python train.py --activation="swiglu" --norm="rmsnorm" --tie_embeddings=false --optimizer="muon_variant" --seq_len=384 --steps=13086 --dataset="wikipedia_en"
MLP neurons of a small language model. Each row is named by its layer, matrix (gate and up: input weights) and neuron, and shows model dimensions 16-79. Each number is 50 + 12 x the weight over its row's rms, rounded and kept within 0 to 99. A neuron's up and down rows have the sign that makes its largest values positive.
After each neuron's rows, "fires in" lists the words (lower case) most often at its 100 highest values on Wikipedia text that the model never trained on.

L14.gate18:51 62 62 67 57 55 61 52 50 55 68 43 58 53 48 61 39 49 56 49 51 52 37 34 55 58 72 71 62 72 55 55 54 55 52 34 33 47 61 40 48 44 26 56 44 14 42 42 58 56 74 45 55 32 51 53 53 58 38 63 62 61 59 41
L14.up18:51 47 49 55 59 59 40 51 67 55 45 38 44 49 46 66 52 46 57 57 34 58 65 44 44 58 50 65 55 57 58 53 59 36 58 54 54 36 40 49 56 57 42 77 60 30 57 70 67 48 67 35 70 49 41 60 55 56 30 59 54 42 67 68
fires in: "on", "early", "earned"

L8.gate265:56 46 59 37 45 48 59 70 49 61 43 37 46 75 64 60 54 45 52 64 31 28 50 53 42 41 70 36 44 42 49 30 41 26 27 51 70 53 61 48 69 44 48 49 64 38 59 48 57 44 62 57 38 35 41 38 54 49 46 58 65 54 40 53
L8.up265:52 34 69 44 55 46 51 57 58 56 46 41 43 50 56 36 52 37 46 52 62 34 56 45 49 48 29 40 61 48 58 46 28 56 27 45 72 50 58 53 84 47 60 52 70 37 57 51 56 41 52 63 25 47 52 51 31 45 31 47 46 50 34 62
fires in: "2009", "2019", "1999", "found", "founded", "specific"

L3.gate39:29 46 49 58 49 27 51 31 50 66 38 49 72 50 63 62 57 36 46 76 41 59 38 27 42 46 66 57 45 43 34 63 69 52 52 61 52 46 45 41 40 52 66 35 57 66 49 34 79 45 44 63 37 75 75 49 42 66 41 52 41 56 49 54
L3.up39:47 61 57 22 47 28 67 74 40 64 48 64 61 54 39 52 41 57 59 42 54 44 62 51 51 54 39 65 55 52 45 43 46 59 37 26 58 42 44 48 50 55 73 55 47 34 20 29 61 69 51 54 46 56 38 63 75 51 56 50 44 46 49 48
fires in: "office", "squadron", "bronze", "officers", "off"

L21.gate266:64 36 60 59 54 61 63 58 49 34 60 55 73 53 41 49 33 57 56 17 59 61 37 53 37 41 44 44 48 51 62 70 45 43 36 64 36 57 34 50 61 58 12 73 46 68 47 54 55 48 52 53 64 59 54 41 49 32 67 49 48 54 53 56
L21.up266:44 40 47 57 47 46 57 38 66 70 57 51 68 39 53 56 30 63 50 65 54 63 43 61 57 58 52 50 52 46 54 69 35 51 28 50 49 51 44 56 53 72 40 85 36 58 58 58 71 62 35 65 42 41 29 65 61 46 66 64 58 60 52 36
fires in: "an", "another", "any"

L3.gate122:37 40 57 66 60 62 60 57 57 41 43 46 75 62 23 36 42 45 57 31 67 49 36 42 51 64 52 37 51 42 38 55 54 49 60 52 58 43 47 46 46 43 34 52 64 23 45 60 60 30 58 24 50 58 47 55 66 52 25 76 48 36 41 50
L3.up122:56 48 62 58 49 44 43 53 45 56 28 32 59 53 27 45 45 52 49 56 61 62 51 55 53 63 52 38 61 37 24 57 45 42 64 66 59 38 53 34 49 40 44 52 52 38 56 58 49 64 56 44 40 62 18 52 64 50 38 71 58 48 41 40
fires in: "years", "year", "early", "medal", "earned"

L4.gate123:35 50 49 53 41 62 50 60 51 54 46 57 45 48 48 64 54 38 48 52 40 49 35 49 59 35 39 49 52 44 57 74 31 38 40 35 58 58 44 50 44 41 65 49 42 50 52 35 63 50 66 31 57 44 58 46 35 54 65 51 73 59 44 36
L4.up123:49 68 43 62 36 48 49 67 64 42 32 57 54 54 40 58 75 44 35 61 51 56 36 39 73 39 52 46 39 57 39 71 36 61 52 52 71 64 50 63 54 48 61 45 44 49 57 37 50 62 60 42 55 59 62 41 42 45 37 45 62 66 62 51
fires in: "her", "him", "himself", "way"

L12.gate267:48 54 40 48 39 49 49 56 49 60 51 25 50 43 44 48 28 36 57 52 66 72 52 81 48 59 32 46 37 83 41 51 42 51 57 44 53 49 56 77 51 55 58 55 52 42 52 40 45 52 55 48 63 44 32 35 60 53 45 50 29 56 58 27
L12.up267:54 47 32 47 37 46 52 47 55 59 48 33 54 54 51 62 35 43 33 75 35 86 41 61 59 49 44 55 43 72 51 56 47 55 41 49 35 59 43 80 64 50 48 41 35 42 51 49 34 53 49 46 52 52 49 46 51 62 56 52 46 48 69 38
fires in: "this", "it", "he", "its", "thought", "although"

L21.gate0:49 57 75 42 60 36 54 60 41 51 38 69 70 32 34 38 49 70 51 50 33 48 43 56 38 66 48 33 62 42 42 32 62 39 30 44 69 53 47 74 52 59 47 54 39 60 29 48 71 43 46 72 44 35 39 46 38 65 36 60 56 36 48 41
L21.up0:47 48 59 40 63 60 42 41 62 32 47 37 19 52 44 56 37 62 53 68 38 68 35 59 39 38 55 34 47 51 46 50 41 60 39 36 30 41 34 53 71 56 51 69 42 70 40 49 72 54 35 38 57 25 26 42 50 45 45 68 56 56 59 42
fires in: "an", "another", "any"

L4.gate225:32 34 52 52 42 49 51 58 53 54 58 52 54 57 32 71 36 47 53 45 51 36 31 31 53 68 68 64 46 48 34 87 68 37 33 37 50 46 38 59 48 20 41 43 33 52 63 48 35 47 62 56 51 43 56 25 55 63 38 49 49 42 33 44
L4.up225:67 58 71 42 60 56 41 49 47 56 37 45 55 58 48 76 35 56 55 51 49 24 56 41 54 41 30 60 50 57 40 56 33 52 56 40 38 38 52 23 61 63 46 52 61 52 55 58 56 46 55 41 48 42 41 54 66 44 52 55 48 55 52 79
fires in: "video", "rochdale", "role", "road", "room"

L7.gate36:59 56 67 47 53 52 65 68 51 60 55 44 54 62 45 43 21 56 23 49 53 43 55 48 45 39 51 36 59 44 39 78 61 68 61 29 42 38 57 46 34 23 53 53 75 52 34 39 48 60 43 50 53 27 30 58 54 57 70 22 45 41 30 50
L7.up36:59 59 51 50 61 50 60 55 68 44 60 41 63 39 31 51 10 50 29 45 44 71 64 58 66 26 35 73 60 64 55 68 66 71 77 48 57 21 47 46 32 33 40 51 60 55 48 41 62 49 54 52 42 23 48 51 54 61 58 31 38 47 21 43
fires in: "music", "while", "musician", "white", "whom"

L7.gate150:34 55 29 41 60 57 38 68 38 80 47 41 57 42 59 56 61 42 47 61 42 60 35 75 50 48 54 72 64 41 71 28 53 52 48 62 33 31 55 49 52 57 55 46 51 60 50 25 51 56 42 62 47 39 54 35 59 67 55 46 48 80 62 25
L7.up150:56 47 47 46 38 61 46 55 50 59 34 25 61 45 65 66 63 34 41 55 49 58 46 66 66 45 51 82 65 50 61 46 48 20 35 54 53 21 50 33 61 56 46 50 37 66 57 60 51 82 46 46 49 39 50 34 64 55 42 61 40 63 56 23
fires in: "as", "us", "ministry", "release", "usa", "records"

L2.gate292:41 35 40 36 29 41 65 72 49 50 47 59 59 58 53 42 51 63 39 52 23 53 65 56 37 55 47 61 66 57 60 48 39 48 54 46 42 58 29 38 25 56 71 40 51 42 41 56 62 55 37 41 57 62 69 74 47 33 57 42 71 55 49 60
L2.up292:68 38 53 40 46 56 63 53 60 62 63 47 48 60 60 36 69 66 48 54 59 36 48 47 48 64 62 67 60 56 62 56 59 47 60 68 29 41 50 46 46 63 62 46 49 38 54 62 52 40 30 63 57 54 50 68 60 66 56 40 50 45 35 34
fires in: "22", "26", "27"

L8.gate276:44 32 38 47 32 51 54 61 54 52 42 55 82 66 54 54 43 52 36 34 41 41 37 36 38 44 43 63 61 61 51 58 48 48 50 65 61 60 36 45 35 37 43 52 51 41 51 45 71 69 35 35 50 54 43 27 63 49 80 33 49 59 42 62
L8.up276:47 40 34 56 38 48 62 72 58 54 50 50 67 58 56 46 32 56 50 47 53 63 35 51 43 39 51 60 68 61 57 71 51 58 52 67 66 48 45 51 35 43 50 52 51 42 51 46 60 57 44 24 62 54 41 25 64 45 65 32 50 53 21 53
fires in: "but", "while", "white", "whom", "what"

L5.gate296:50 38 63 45 35 48 49 65 47 54 63 56 26 69 79 68 55 27 62 36 64 44 34 50 29 66 28 47 30 55 36 62 42 20 58 26 52 39 44 67 44 54 50 53 42 38 53 46 52 43 71 50 44 43 48 28 46 34 33 68 32 63 35 54
L5.up296:46 33 72 40 42 52 53 65 46 50 65 51 30 77 70 56 63 30 60 48 67 39 28 56 33 57 23 51 33 71 42 62 47 40 68 49 61 33 38 69 35 61 50 42 35 31 52 40 56 50 54 54 50 47 35 35 51 35 39 61 37 62 34 52
fires in: "four", "three", "two", "five", "fourth"

L7.gate213:34 54 45 37 54 49 49 41 54 40 41 37 60 53 40 33 67 45 49 62 43 41 48 62 54 54 50 52 60 69 81 54 41 50 29 33 56 61 59 65 45 44 41 32 52 50 46 53 65 42 31 73 53 40 58 58 45 58 36 44 62 55 32 51
L7.up213:56 48 51 41 48 46 38 48 66 47 47 30 69 45 45 34 74 46 61 51 61 41 54 63 71 39 60 60 58 67 47 61 35 59 51 69 44 61 46 63 50 30 32 26 79 69 69 36 48 53 31 72 60 58 25 53 42 58 25 44 57 53 44 42
fires in: "american", "us", "world", "music", "usa"

L5.gate112:63 48 48 46 51 41 48 66 44 59 41 42 46 52 45 48 42 34 31 56 45 57 44 57 42 57 32 62 66 57 59 46 69 28 35 54 67 40 48 63 42 62 53 71 75 47 53 54 51 55 23 44 41 43 43 68 45 43 49 55 11 57 43 22
L5.up112:33 50 24 64 63 45 49 61 48 53 56 32 67 57 80 60 54 44 41 76 48 58 33 48 42 50 49 80 59 49 54 62 49 31 38 47 66 51 42 67 36 70 45 65 53 45 74 58 49 58 31 54 50 60 43 52 60 51 51 54 49 58 47 36
fires in: "it", "its"

L2.gate217:39 58 67 48 54 51 55 63 34 52 46 37 48 49 54 47 32 47 24 35 67 34 42 34 30 36 49 51 63 40 44 69 50 29 56 62 53 31 48 70 49 54 58 39 62 46 56 73 51 43 50 45 47 31 58 26 49 42 50 48 57 54 51 48
L2.up217:47 73 42 50 54 53 68 64 38 53 47 44 54 50 39 45 36 58 25 38 66 42 41 43 35 45 39 65 59 46 39 52 42 22 54 46 43 47 45 79 59 34 65 53 59 51 49 87 56 41 58 54 46 33 58 24 48 44 45 52 44 51 50 59
fires in: "free", "creek", "two", "greek", "degree"

L3.gate10:68 47 33 65 57 44 52 43 52 43 46 46 66 55 46 52 35 42 67 59 46 43 70 43 28 66 66 37 56 47 78 43 47 53 54 23 64 48 54 54 45 63 48 46 51 38 53 54 49 32 59 62 61 65 51 69 53 64 35 31 50 60 69 47
L3.up10:49 56 61 54 57 45 70 39 34 45 47 39 55 36 30 69 45 40 50 52 49 57 55 51 27 58 39 57 52 31 59 55 40 53 24 41 60 49 52 53 51 35 54 61 40 72 46 63 66 58 80 52 65 42 52 62 42 60 43 45 54 60 43 50
fires in: "united", "building", "built", "buildings"

L11.gate153:45 64 61 60 47 52 49 48 43 43 52 22 61 32 62 51 60 69 57 33 57 24 58 42 65 60 39 47 58 38 61 63 72 61 38 42 61 43 60 41 55 51 45 35 23 57 49 49 53 57 53 24 62 54 62 42 36 57 39 41 47 56 29 56
L11.up153:65 53 67 73 44 44 42 45 41 54 36 34 76 28 59 31 66 61 53 25 43 63 70 62 61 71 38 57 69 34 66 54 48 51 51 40 50 28 43 45 46 44 53 33 36 64 48 64 62 66 58 26 65 65 79 52 55 44 54 43 44 58 49 50
fires in: "in", "by"

L9.gate226:37 38 49 41 37 60 49 67 27 81 60 43 47 70 65 62 51 35 44 54 44 58 45 54 49 70 44 56 41 65 25 45 44 45 60 53 59 65 41 36 59 51 48 41 42 50 73 57 69 71 51 34 41 35 58 48 40 52 37 52 52 59 39 53
L9.up226:41 57 64 48 47 67 38 51 20 87 54 39 40 52 69 59 56 23 55 61 63 45 40 52 29 37 34 60 44 41 48 50 38 48 58 51 79 65 44 37 58 68 52 37 61 27 40 39 60 66 64 50 31 61 50 34 37 58 24 39 59 53 57 65
fires in: "found", "began", "founded", "organization", "organizations", "born"

L18.gate195:46 58 46 56 50 64 52 46 67 50 28 43 60 43 34 53 59 40 43 61 32 60 74 59 44 59 65 72 42 45 45 38 57 78 49 34 52 68 30 44 39 30 52 41 52 36 33 50 70 39 58 58 48 58 55 35 63 45 45 41 64 54 36 46
L18.up195:30 61 68 48 47 51 54 62 70 30 60 34 69 45 43 54 46 60 55 60 70 54 66 50 54 58 67 42 43 62 57 38 74 53 46 30 26 39 59 80 58 49 59 59 55 52 65 51 47 60 66 47 60 51 58 31 49 46 32 47 60 48 48 51
fires in: "of", "and", "often"

L8.gate47:57 58 63 59 34 56 49 65 57 37 55 39 48 52 27 44 64 34 54 51 46 51 35 81 37 48 51 79 62 51 63 52 45 64 63 44 40 41 49 74 42 53 43 43 53 33 36 45 63 36 62 34 39 52 68 36 43 32 50 57 45 55 49 50
L8.up47:41 72 57 61 48 55 52 57 49 45 51 48 51 67 36 46 56 31 59 41 59 57 25 75 63 41 31 59 64 61 59 65 29 56 72 46 54 45 36 69 47 40 49 37 47 38 29 59 60 39 50 36 45 51 69 42 41 43 49 66 55 44 46 51
fires in: "one", "all", "two"

L9.gate287:59 62 44 49 52 70 31 59 58 64 33 37 66 56 54 61 39 46 50 60 70 66 51 52 54 58 19 57 35 52 46 68 45 55 47 48 51 48 66 41 55 74 38 57 39 57 63 35 68 68 56 33 72 45 48 58 58 43 63 51 62 51 48 35
L9.up287:68 28 64 53 51 60 61 82 56 47 41 27 53 45 56 55 53 48 38 30 49 81 33 48 39 64 52 59 46 45 39 44 51 63 53 57 58 60 45 40 41 70 53 39 37 33 60 47 42 61 53 53 50 43 59 54 56 27 59 46 35 55 59 21
fires in: "was", "is"

L7.gate23:36 38 46 59 41 59 34 48 48 50 49 47 52 45 61 20 63 77 46 57 50 34 29 34 59 42 33 60 73 51 60 43 70 54 56 62 53 46 54 62 71 36 39 52 35 38 79 47 67 51 37 36 45 75 58 75 62 48 65 24 63 57 43 23
L7.up23:31 46 43 52 37 58 47 54 57 64 58 52 62 23 41 23 50 78 33 44 47 50 57 33 54 51 32 62 68 34 48 72 58 53 60 58 48 33 53 54 81 61 38 44 37 60 49 61 49 40 44 31 73 83 67 77 68 48 61 46 53 54 43 33
fires in: "by", "under", "during"

L12.gate183:39 53 41 46 55 56 75 64 26 44 39 32 76 55 27 44 55 73 38 38 70 36 68 62 57 62 29 46 50 55 39 48 58 67 46 69 52 36 54 65 51 56 59 53 73 39 50 46 33 56 60 60 51 52 45 51 55 76 68 48 72 71 53 45
L12.up183:59 16 39 44 55 43 33 48 74 49 45 62 60 52 60 59 57 41 41 59 39 72 80 60 56 56 47 43 59 36 31 52 61 54 55 58 35 41 76 51 58 60 25 51 62 51 53 41 57 53 69 36 66 50 49 57 45 44 47 55 56 31 77 62
fires in: "public", "late", "later", "story", "fired", "filipescu"

L9.gate29:64 47 53 27 51 44 61 59 50 50 49 40 59 45 30 47 59 45 27 43 59 56 37 42 18 65 61 35 43 64 50 54 48 51 48 63 53 33 50 47 59 27 39 47 49 45 45 87 36 57 65 41 39 57 73 63 43 46 36 36 42 35 79 39
L9.up29:50 51 55 44 50 47 63 55 37 59 40 54 73 42 52 59 60 41 26 56 47 61 43 41 16 56 63 42 46 59 54 49 53 60 40 56 53 41 43 36 54 44 31 51 37 36 51 83 29 60 63 45 43 56 61 57 34 51 34 28 54 36 75 32
fires in: "building", "published", "built", "cruz", "structures", "buildings"

L10.gate314:44 51 57 24 52 50 58 34 43 50 37 38 55 39 55 54 51 56 53 77 37 53 37 46 34 44 57 58 51 34 62 62 46 59 47 53 52 36 47 48 59 59 67 43 63 37 51 39 59 43 52 67 38 43 63 35 47 46 58 54 51 54 53 63
L10.up314:60 76 43 24 57 59 56 53 39 41 33 39 67 48 31 57 34 60 58 71 33 55 56 50 44 35 62 66 58 47 53 35 59 49 52 63 55 27 48 48 69 67 55 49 44 58 59 61 76 53 51 50 54 53 56 49 61 42 29 66 44 52 57 51
fires in: "squadron", "brown", "bronze", "jones", "jonathan"

L4.gate255:41 15 50 47 35 77 53 51 40 48 35 48 44 70 39 48 50 55 46 52 42 59 54 61 58 52 57 77 55 50 80 51 47 41 36 80 48 35 52 53 35 43 48 38 48 53 32 46 56 43 44 64 37 57 73 82 57 48 59 53 50 60 38 48
L4.up255:46 38 38 45 47 68 47 57 24 59 51 48 50 52 35 47 59 46 55 54 39 67 36 32 29 67 45 48 49 49 69 51 51 41 49 75 35 51 35 68 32 61 57 37 70 49 30 39 50 50 28 61 53 50 40 58 54 54 52 69 82 50 41 46
fires in: "22", "2"

L7.gate300:32 47 53 45 52 76 45 52 40 55 29 51 50 44 54 33 52 18 56 53 39 57 56 56 43 28 48 61 49 55 57 48 45 51 36 54 70 70 30 58 61 59 47 37 42 49 77 49 62 52 50 54 50 60 61 39 53 59 46 76 58 66 50 28
L7.up300:49 60 54 45 47 64 62 58 46 41 18 59 44 51 54 62 55 44 66 67 70 55 39 67 31 45 49 33 57 59 64 60 58 50 39 47 45 57 35 68 54 37 64 53 28 47 58 72 54 56 60 52 46 36 32 49 48 48 50 55 64 67 54 40
fires in: "him", "his", "an", "himself", "anthony", "anoual"

L6.gate305:52 43 32 67 33 52 58 45 57 60 50 63 59 64 49 30 51 47 35 47 42 43 48 39 28 63 76 66 58 60 57 42 57 52 45 48 70 53 42 37 48 43 34 54 34 39 47 61 67 39 40 62 65 50 62 30 37 44 67 58 49 50 60 60
L6.up305:42 29 64 48 36 46 51 65 40 52 67 51 63 56 35 43 46 29 51 45 43 60 34 32 56 69 59 48 46 31 58 60 48 43 53 74 52 53 38 40 64 38 45 51 41 45 59 50 72 35 30 38 54 67 59 54 52 58 55 63 53 54 57 40
fires in: "year", "research", "appearances", "fish", "years", "administration"

L14.gate163:36 31 56 62 38 40 49 87 48 47 53 52 31 56 67 53 49 58 49 61 57 48 49 47 42 61 45 81 37 50 27 55 69 66 42 42 25 46 35 68 50 37 54 52 50 43 31 58 55 59 48 70 51 59 52 44 61 47 42 69 72 55 69 42
L14.up163:54 37 49 50 52 27 58 69 68 48 43 14 44 47 48 61 61 62 45 68 52 55 47 60 41 74 61 52 47 23 62 48 68 32 25 68 40 55 66 52 69 56 46 47 37 34 35 53 56 71 73 44 51 32 51 23 53 51 46 54 47 66 40 59
fires in: "to", "of", "than", "total"

L12.gate109:47 45 57 54 42 59 54 60 50 61 53 51 53 40 52 27 65 49 27 47 52 62 37 27 38 69 52 45 61 32 70 76 58 62 35 59 46 43 44 31 38 64 39 52 65 31 64 41 63 31 27 56 61 64 45 69 67 74 34 33 60 39 51 43
L12.up109:32 46 59 51 41 41 63 51 48 37 43 55 49 52 56 39 68 55 44 40 74 63 30 33 49 71 54 41 66 45 90 77 49 56 45 78 45 49 52 39 45 66 31 47 48 46 49 57 55 33 28 51 62 45 53 68 67 63 35 41 56 40 39 54
fires in: "state", "year", "war", "bank", "years", "field"

L5.gate141:49 53 28 42 56 30 46 42 55 67 57 46 56 71 56 67 26 52 59 59 39 43 55 48 43 53 63 60 77 52 57 57 23 39 49 40 70 37 50 57 56 44 66 62 38 43 39 57 57 40 56 61 70 45 66 56 49 76 54 45 44 67 57 40
L5.up141:61 57 50 58 60 38 57 40 32 67 42 28 56 60 71 58 28 46 63 66 47 57 37 39 38 58 53 59 40 39 40 70 46 23 51 63 71 50 60 46 43 26 54 50 64 58 72 50 57 60 58 50 51 35 59 52 48 54 52 41 48 83 52 47
fires in: "building", "local", "built", "located", "location"

L12.gate63:56 43 56 42 58 60 63 59 38 52 67 56 64 34 42 69 47 61 47 86 56 38 43 49 44 50 43 59 46 37 67 68 58 59 30 65 63 27 58 60 31 51 47 52 58 51 60 69 72 50 55 56 51 38 34 42 60 72 54 65 26 66 37 44
L12.up63:49 33 57 45 45 39 44 48 51 57 59 58 57 50 40 57 48 39 52 64 33 52 45 50 39 65 34 50 48 30 47 56 51 60 53 58 52 59 53 37 62 44 62 50 35 37 45 72 58 51 37 56 49 30 51 58 64 69 54 48 52 62 08 61
fires in: "called", "known", "social", "written", "field", "focus"

L14.gate256:26 48 45 50 40 51 60 64 48 60 50 55 60 59 38 47 66 60 46 38 66 66 41 56 68 50 31 55 44 44 67 61 60 52 39 40 56 31 51 64 40 36 38 44 24 65 34 44 67 61 38 35 37 43 50 58 60 30 78 52 58 76 40 51
L14.up256:32 42 46 33 46 52 69 38 49 67 48 44 55 45 59 45 58 64 52 32 59 63 49 27 55 52 59 73 33 43 59 42 57 77 53 64 68 24 41 44 62 50 56 57 61 43 39 46 64 43 41 45 28 40 72 67 63 36 54 47 62 72 48 47
fires in: "with", "using", "like", "alongside"

L12.gate79:50 56 34 25 48 86 49 38 31 57 58 45 63 56 42 50 62 57 54 57 47 44 45 47 50 63 35 56 55 53 58 47 34 74 50 44 69 55 54 66 40 80 48 53 55 45 47 36 47 51 50 62 66 57 36 37 64 44 45 48 54 55 53 58
L12.up79:64 52 47 53 50 74 62 61 58 58 57 69 50 57 58 37 85 51 66 49 61 48 58 70 38 46 67 60 46 53 63 56 43 59 43 44 44 56 52 69 57 47 49 53 48 54 58 65 62 74 41 32 55 43 45 45 28 50 38 51 49 58 69 58
fires in: "between", "both", "later", "late", "soon", "office"

L11.gate124:31 35 48 65 42 63 44 62 66 44 50 45 50 46 53 77 54 33 59 48 39 71 27 57 54 49 27 60 43 48 54 64 41 53 56 43 43 52 40 56 41 76 54 56 45 40 54 31 60 45 03 49 52 59 56 42 50 49 44 53 37 57 34 27
L11.up124:51 28 51 62 43 46 63 54 61 54 37 48 46 27 61 60 36 37 79 42 53 40 33 54 49 43 39 73 43 31 45 55 48 57 46 16 60 45 43 51 39 58 50 55 36 40 53 26 57 46 37 40 47 36 74 69 40 35 33 45 52 47 44 43
fires in: "is", "remains", "remained"

L4.gate254:32 45 52 40 74 53 43 43 68 44 53 56 65 46 40 56 66 51 54 35 43 45 52 36 39 55 39 52 48 66 30 53 47 63 62 29 44 43 40 63 50 56 52 63 38 45 41 65 57 53 57 47 55 41 63 40 69 27 62 57 35 67 53 66
L4.up254:55 48 45 47 65 47 37 50 62 40 64 48 57 53 55 48 66 65 49 48 42 44 56 51 41 53 49 61 51 43 53 46 63 65 38 35 41 56 46 73 74 36 48 36 44 65 65 41 65 45 53 33 60 59 57 12 85 33 55 58 38 41 54 38
fires in: "of", "to"

L9.gate171:47 34 45 54 58 35 53 51 48 59 45 51 93 59 35 65 36 54 54 61 39 49 26 33 55 42 50 62 31 48 43 64 46 31 47 60 59 53 41 49 70 55 53 39 34 49 42 39 44 41 46 56 67 58 71 32 56 59 53 37 48 66 43 46
L9.up171:23 21 30 39 45 43 45 49 57 46 45 41 70 67 52 68 44 63 47 59 38 38 43 45 52 29 47 76 63 56 58 80 50 36 53 46 65 55 46 24 62 51 41 54 43 45 68 46 46 40 54 37 60 42 59 48 55 56 46 56 39 68 52 54
fires in: "rochdale", "road", "role", "room", "roof"

L17.gate190:42 47 46 63 66 54 50 51 30 57 56 60 46 52 46 37 55 33 71 51 46 41 48 22 19 35 49 49 40 49 52 48 61 46 46 41 47 52 46 57 63 65 41 52 47 50 59 27 47 42 33 44 53 57 73 44 56 55 70 56 51 46 53 37
L17.up190:42 49 43 42 49 67 53 73 53 47 51 47 54 59 65 35 38 62 42 42 61 54 39 38 35 55 19 60 49 37 41 62 76 42 39 36 55 33 36 53 48 61 72 49 45 54 74 52 38 60 28 29 47 64 58 66 49 37 66 49 37 44 50 61
fires in: "by", "general", "bacteriologist", "microbiologist", "kingdom", "king"

L3.gate125:64 44 39 32 65 51 60 51 42 47 29 42 80 38 38 52 54 56 55 80 53 33 40 62 39 51 56 53 49 60 54 66 55 34 32 41 40 42 61 64 63 45 66 38 51 43 73 56 37 54 66 58 73 55 38 57 55 43 57 33 45 61 57 39
L3.up125:57 42 40 42 78 49 60 54 34 46 25 38 63 49 45 59 47 44 48 77 66 45 47 57 36 51 48 52 40 64 60 66 51 29 42 40 55 48 39 58 62 43 63 40 53 49 76 66 48 40 66 48 61 51 45 65 58 50 50 42 60 50 60 35
fires in: "this", "building", "built", "buildings"

L7.gate275:40 59 49 46 36 52 37 53 37 49 53 37 53 60 50 49 54 40 45 50 20 43 44 35 30 32 30 45 38 66 56 49 48 47 44 44 57 37 24 67 56 78 49 42 31 49 62 60 59 41 67 49 62 45 82 30 41 30 50 53 53 56 41 30
L7.up275:74 47 51 50 62 49 60 67 54 49 59 67 51 72 31 30 65 47 59 37 51 19 25 56 62 55 29 42 53 55 49 46 37 68 61 62 66 35 49 69 38 50 49 60 49 40 22 48 63 59 35 52 51 41 26 64 51 44 40 58 31 47 60 48
fires in: "one", "four", "two", "five", "fourth"

L6.gate18:47 42 44 61 81 69 26 33 51 54 35 33 50 29 41 41 53 49 26 66 53 52 58 45 47 42 54 54 65 57 79 45 50 40 60 44 23 59 58 56 51 53 54 44 49 39 41 22 59 59 39 54 45 48 67 46 52 60 35 43 41 59 31 46
L6.up18:47 54 43 57 67 52 42 32 34 54 55 43 50 49 47 48 74 50 55 62 30 71 43 57 41 51 54 51 40 55 70 63 24 47 64 52 36 43 33 56 53 40 31 40 46 59 57 21 64 65 28 59 36 40 57 42 46 53 65 45 40 38 57 37
fires in: "states", "us", "series", "usa", "records", "record"

L2.gate101:50 73 46 71 35 60 53 48 75 61 36 40 56 12 60 47 51 46 37 33 33 22 67 46 31 42 38 58 53 27 78 46 37 32 42 42 61 35 48 50 55 74 69 34 60 29 58 63 50 31 69 65 31 29 54 27 40 42 57 50 52 45 47 47
L2.up101:46 72 45 57 21 68 56 33 58 60 45 45 69 38 63 46 60 61 47 32 58 42 63 32 40 44 23 64 61 50 66 58 54 30 55 55 48 37 63 52 25 63 64 43 68 59 45 59 38 59 75 40 46 40 41 36 43 56 52 45 48 49 49 59
fires in: "career", "free", "creek", "degree", "greek", "also"

L5.gate270:51 41 11 52 29 57 25 71 39 55 43 28 59 45 55 45 33 47 34 57 45 58 51 69 39 48 35 60 82 47 60 48 67 47 48 53 70 49 53 61 53 67 57 62 67 32 50 53 80 49 20 54 61 40 60 75 52 54 35 52 44 62 47 45
L5.up270:36 40 18 37 25 59 14 65 39 55 45 44 66 52 61 48 32 45 31 66 37 62 54 65 45 53 43 53 68 47 41 50 46 54 50 47 51 62 54 64 65 66 61 67 47 57 46 47 52 58 15 67 69 32 69 48 57 64 56 71 35 58 67 38
fires in: "it", "he", "won", "months"